{
  "n_layer": 14,
  "d_model": 512,
  "n_head": 4,
  "n_kv_head": 4,
  "head_dim": 128,
  "d_mlp": 2048,
  "vocab_size": 32768,
  "activation": "squared_relu",
  "norm": "rmsnorm",
  "norm_place": "pre",
  "norm_eps": 1e-05,
  "positions": "rope",
  "rope_base": 10000.0,
  "rope_fraction": 1.0,
  "qk_norm": true,
  "attn_scale": 0.123,
  "bias": "none",
  "tie_embeddings": false,
  "parallel_block": false,
  "extras": ["capped logits"],
  "init": "normal",
  "init_std_qkv": 0.0218,
  "init_std_o": 0.0,
  "init_std_up": 0.0218,
  "init_std_down": 0.0,
  "optimizer": "muon",
  "lr": 0.0146,
  "lr_mult_o": 1.5,
  "beta1": 0.9,
  "lr_head": 0.00524,
  "warmup_steps": 77,
  "schedule": "wsd",
  "decay_fraction": 0.614,
  "decay_shape": "linear",
  "final_lr_fraction": 0.1,
  "batch_tokens": [65536, 131072, 262144],
  "seq_len": 1024,
  "doc_mask": true,
  "train_tokens": 486500000,
  "steps": 3477,
  "dataset": "wikipedia_en"
}
MLP neurons of a small language model. Each row is named by its layer, matrix (up: input weights) and neuron, and shows model dimensions 416-511. Each number is 128 + 24 x the weight over its row's rms, rounded and kept within 0 to 255.
Before each neuron's rows, "fires on" lists the tokens most often at its 100 highest values on Wikipedia text that the model never trained on; "fires after" lists the tokens most often just before its 100 highest values on Wikipedia text that the model never trained on.

fires on: "6", "5", "7", "4", "8"
fires after: "1", " ", "2", "9", "6", "3"
L9.up1998 [152 103 125 113 143 137 142 169 143 157 106 130 146 109 115 138 128 150 110 138 117 137 137 106 102 149 159 118 123 153 112 105 118 100  95 125 117 140 130 159 155 152 120 132 103 120 142 124 122 140 162 127  76 123 106 103 119 150 105 149 152 108 135  87 139 138 134 142 124 144 107 119 137 149 103 110 121 126 125 133 120  93 141 149 174 149 163 141 117 127 158 118 113 108 105 150]

fires on: "9", "8", "7", "6"
fires after: " ", "–", " ("
L9.up2013 [129 112 153 109 119 122 123 114 133 118 123 107 187 128 112 120 130 145 127  80 121 135 112 137 132 159 157 133 119 104 154 173 103 134 149 139 153 117 155 160 151  67  98 100 129 105 125 143 144 111 157 171 166 124 130 104 167 142 148 151 159 149  86 110  95  91 114 172 127 122 158 116  96 130  94 109 139 122 115 144  84 168  97 166 115 111 127 159 131 136 155 165 135 137 109 186]

fires on: " |\n", "|---|---|---|---|\n", "|---|---|---|---|---|---|\n", "|---|---|---|\n"
fires after: " ", " |\n", "2", "3"
L11.up881 [ 88 158 128  85 136  96 132 130 100 112 142 105 109 143 128 124 145 136 102 100 138 130 102 106 170 145 141 136  89 153  95 131 120 122 121  97 155 108 101  98  99 119 120  90 127 147 128  88 112 135 120 132 132 125  96 165 127 124 141  96 104 148 141 121 125 135 177 165 107 114 173 137 152 131 115 132 156  76 114 155 171 111 114 162  91 112 130 131 139 106 150 151 134 122 130 149]

fires on: "-", "|", "===", "====", "=="
fires after: "\n", " |\n", ")\n", ".\n\n", " ==\n"
L9.up1437 [134 117  90 119 129 117  96 166 142 129 134 166 148 101 140 114 104 151 137 115 131 157 141 109 102 150 129  95 139 148 157 137 102 138 160  80 117  87  73 136  92 137  99 114 204 150 116 149 160 134 101 129 114 117  94 129 137 119 117 104 108 131 102 133  97  90 125 132 146 131 132 140 135 129 121 156 109 161 104 148  99 149 122 116 135 103 122 135 117 134 122 131 135 100 109 105]

fires on: "2"
fires after: " ", "′", " ("
L11.up1001 [161 118  95 142 129 108 109 124  79 118  89 173 107 104 121  91 135 123 171 100 103 181 156 106 139 123  99 151 127 143 121 139 148 159 123 149 114 112  72  98 145 156  80  88 115 149 103 147  99 115 116  80 137 137 105  95 148 149 138 147 150 151 133  96  80 136 122  92 102 151 166 125 135 104 155 113 146 136 153 134 133 145 150 107 102  80 151  91 173 117 154 154 116 134 159  72]

fires on: "2"
fires after: "0"
L9.up3 [134 124 123 100 100 123 119  94  85 117 120 140 132 134 144  72 113 127 146 118 141 127 143 122 122 155 157 135 138 132 119 116  96 123 132 137 108 157 107  88 150 185 128 119 134 124  95 135 103  83 126 126 114 142 116 149  90 158 111  89 151 131 102  75 151 163 185  79 168 141 169 117  96 125  98 114 130  68 170 140 117 174 126 106 140 123 147 122 160 151 146 117 130 107 163 159]

fires on: "7", "9", " political", "3", "2", "8"
fires after: " ", "1", "2", "9", "3"
L11.up634 [175  88 145  72  92 156 139 118 109 117 121 119 144 113 114 102  92 166 133 103  96 107 178 133 122  92 143 111 115  90 139 149  95 135 102 146 149 143 174 101 131 144 129 109 122 130 135  75 156 118  95 127 125 141 126 138 131  90 116 140 102 145 134  98  85 148 130 164 138 161 129 116 124 145 113 124 173  98 152 137 146 141  99 112 137 164  97 137 133 157 156 127 137 120 143  62]

fires on: " in", "3", "2", "9", "4", "5"
fires after: ",", "1", "2", " ", "th", "0"
L11.up1817 [133 136 125 167 116 118  86 179 102 135 144  82 150  91 150 108 154 112  94 116 167  92 134 134 130 129 153 126 148 128  90 165 114  89 114 176 142  56 111 115 134 132 121 130 144 115 175 134 142  99 117 134 121 115 111 120 122 129 161 140 122 112  92 139  94 148 131 159 114 122 130 110 116 182 120 109 125 157 134 110 173 140  76 127  98 114 115 139 131 102 164 109 110 117 143 115]

fires on: "3", " He", "4", "1", "5"
fires after: ".", "2", "4", "8", "7", ","
L9.up1391 [161 128  75 113 119 103 140  93 116 126 152 100 136 107 117 153 121 124 115  94 121 135 110 133 122 125 135  97 114 116 120 115 136  77  76 124  67 148  85 129  67 101 101 108 112 114 194  72 101 159  97 139 123  98 142 127 148 142 134 139 117 149 133 122 124 142 142 101 159 140 134 138 132 109 152 145 153 170 133 157 148 126 149 133 129  99 142 119  74 124  79 113 142 156 165 164]

fires on: "8", "2", "6", "4", "9", "7"
fires after: ",", ".", "0", "9", "1"
L9.up1431 [148 151 137 152 128 138 108 102  78 128 140 146 101 122 106 171 151  86 134 125 159 143 102 145 125 125 119 123 128 132 130 118 123 159 116 130 138 125 151  91 154 149  95 158 138 129 119 101 136 141 159 108 152 147  79 171 171 165 152 117 123 160 110  66  97 135 156 151 116 137 140 146 175 175 101 125 146 132 144 147 155 133 107 101 187 172 108 108 144 104 144 134 142 122 125 186]

fires on: "0", "6", "4", "2", "7", "1"
fires after: " ", "–", "1"
L11.up809 [112 117 165 133 138 114 158 123 103 121 148 141 146 159 126 138 156 103 104 133 126  98 118 139 110 119 138 116 133 110  92 126 104 151 124 151 110 138 140 121  97 143 142 123 192 131  76  65 106 116 150 130  99 128 176 100 143 136 151 119 134 105 159 123 128 119  90 134 144 123 145 151  92 124 100 140 157  79 161 157 123 125 109 167 114 122  79 137 114 139 103 147 113  92 135 130]

fires on: "6", "0", "2", "3", "8"
fires after: ".", "5", "4", "0", "8"
L9.up345 [153 134 126 129 164 130  91 112 122 117 158 162 139 162 131 127 114 127 142 117 149  90  99 127 136  99 132 118 107 106  93 126 150 134 102 117 131 174 122 158 124 138 145 173 134 106  99 107 127 150 117 154 137 180  94 127 139 115 140 111 135 140 161  78  99 121  69 105 122  99 108  99 137 129 139 112 130 145 162 175 142 133  98 152 118 148 138 122 156 167 153 147 123 124 142  81]

fires on: "2", "1"
fires after: " ", " ("
L11.up377 [133 178 126 144  99 177  94 149 113 102 134 119 145 131  97 148 110 144 116 138 133 123  78 137 150 123 142 106 115 139 126 137 153 129  84 136 135  53 116 110 103 127 127 123 113 109 134 137 100  92 127 128 146 157 127 135  97 167 149 129 172 144 165 114 143 162 143 138 118 169 144 167 110 120 100 135 134  78 122 151 145 165 126 122 128 169  86 121 119 135  82 155 116 112 117 125]

fires on: " ", " (", " |", "===", "==", "|"
fires after: " |", ":", "0", ".\n\n", "==\n\n"
L11.up1278 [ 60 116  84 162  89 136 116 115 131 116 126 144 164 101 129 128  94 146 147 158 145 173 112  93  73 124 174 117 122 150 173 170  93 113 129 120 142 145 122 133 142 133 123 131 163 139  98 134 126 109 130 135 124 167 104 160 139 101 179 103 147 135 133 102 117 135 118 166 142 148 153 112 130 142 124 122 123 137 131 104 160 137 152 143 134 107 131 117 103 189 118 126 175 109 110 110]

fires on: " ", "-", "==="
fires after: " |", ".\n", ".\n\n", "==\n", "born"
L9.up256 [146 136 108 143 104 157 111 113 110 110 106 152 143 157 130  88 128 147 110 134 136 131  78 105 115  98 126 168 101 136 175 111 148 122 168 125 139 140 106 116 159 116 100 111 138  93 142 159 185 135 126 147 150 156  96 119 122 125 142 111 114 135 167  94 113 158 120 147 153 111 128 159 113 157 144 132 119 112 123 167 145 155 131 118 164 133 102 118 133 102  90 141 157 113 140 107]

fires on: "8", "9", "1"
fires after: "1", " "
L9.up759 [110 123  92 140 158 152 133 131 151 137 117 104 157 164 120 121 175 137  78 123 137 129 107 189 121 138 105 138 114 127 131 155 135  96 142 115 122 117 105 155 110  88 141 116  75  91 140 144 124  93  88 150 159 113 126  79 149 132 110 121 152 159  90 107 218 146 137 147  91 126 152 154 151 127 118 138  76 137 149 129  97 119 103 120 119 203  94 126 132 131 149 121 135 110 102 145]

fires on: ".", "0", "1", "4", "5"
fires after: ".", "2", "8", "6", " the"
L9.up740 [132 117  99 122 130 114 127 162 109 125 129 162 166  96 129 103 163 112 143  58 128 159 153 114 133 150 154 104 138 130 132 131  83 176  86 150 117 123  99 126 103 122 147 133 115  98 132 149 126 146 142 132 141 153 100 112 125 121 135 113 136 128 109 136 178 152 100 142 174  82  83 111 139 115 169 104 141 157 152 125 138  96 111 120 137 108 109 127 101 105 127 129 137 126  78 132]

fires on: "9", "8", "6"
fires after: "1", " ", "2"
L9.up861 [126 164 107 140 120 133 140 138 121 129 211 115 184 132 116 167 115 152  83  71 131 104 124  93  91 149 106  84 128  83  99  91 145 116 120 101 150  94 119 106 150 137  84 167 146  96 119 135 122 104 114 144 159 178  88 138 103 132 140  98 137  98  99 105 130  70 119 188 112  80 143 116 142 123 126 132 148 128 145 100 115 124 109  92 123 107  72 117 134  91 135 101 118 113 133 138]

fires on: " the", " taken"
fires after: " at", " on", " At", " is"
L9.up1648 [132 151 142 104 104 117 134 105 145 157 142 120 129 149 102 162 160 116 143 149 112 145 132 108 150  64 114 106  93 132 117 160 111 106 161  84 129  93 117 120 200 122  98  84 100 129 149 103 118 142  98 108 110 162 130 112 165 141 129 111 122 133 122 178 141 116 125 133  96 132  81  93 125 114 117 136  72 140 161 136 125 147 143 154 129 122 140 116 150 137  99 119 103  88 102 123]

fires on: "2"
fires after: " ", " ("
L9.up1426 [139 123 115 136 169 104 118 135 153 104 130 141 112 139  85 132 109 100 136 115 113 130 152  90 146 128 110 161 168 119 138 113 145 133 130 128 100 116 123 118 125 122  96 104 103 140 121 105 117 105 116 100 126 191 108 128 126 142 146 119 141 152 141  86 141 130 174 127 102 109 162 129 131 174  81 145  98 125 128 136 137 110 137 150 131 117 137 129 161 138 179 130 176 112 155 127]

fires on: "4", "6", "0", " No", "."
fires after: "3", "2", "9", "4", "|", "1"
L9.up510 [152 132 112 156 111 142  97  81 121 116 128 109 145 114  99 117 151 125 120 156 129  89 100 145  28 110 112 142 145 143 145 121 108 126 111 120 111  81 136 159 143 140 137 136 137 137  80 123 133 167 142 132 119 156 139 121 115  67  61 127 136 110 125 118 145 149 104 145 139 120 107 161 136 122 133 145 143 139 159 124 104 127 128 126 146 114 125 141  71 148 135 137  96 130 133 127]

fires on: " the", ",", " is", " season"
fires after: " In", " in", " At", "."
L9.up1892 [150 131 116 136 146 106  82 149 125 149 142  94 136 137 100 126 107 120 154 160 107 168 132 108 126 127 100 112 120 131 132  98 119 149 135 145 136 100 115 127 126 122 133 142 134  97 132 158 129 151 121 152 155 127  93 142 111 140 104 125 173 122  66 126 108 111 119 128 145 147 152 100 147 136  88 127 141 118 114 140 157 177 185 137  85 132 128  90 123  97 139  73 101  94 105 124]

fires on: "0", "3", "2", " (", "5", "4"
fires after: ".", ":"
L9.up1520 [145 163 150  90  93 134 141 128 143 149 143 106 149 147 112 131 123 127 138 131 167 170 143 144 158 155 137 123 100 158 149 107 151  85 138 124 126 139 133 134 112 138 132 108 143 135 165 114  76 136 123 177 113 140 188 110 169 133 114 112  97 109 154 131 141 118 145 147 128 136 140  72 134  80  68 140 136 179 149 168 178 109 114  99 113 114 164  95 132  69 141 148  85 167 139 146]

fires on: " ", " |", "1"
fires after: " |", "7", " ", "0"
L11.up409 [125 123 157 133 119 148 134 135 185 125 123 127  90 120 142 120 156 110 114 143 150 100 136 105 139 122 127 117 117 118 121 161 157 157 118 134 136  76  92 151 122 149 108 119 148 160 150 116 114 130 151 108  94 149 129 171 140 125  94 142 112 134 111  79 121 106 114 124 132 129 111 159 141 148 140 135 103 142 160 119 163 163 140 148 125 122 131  75 121 151  98 104 144 119  94  96]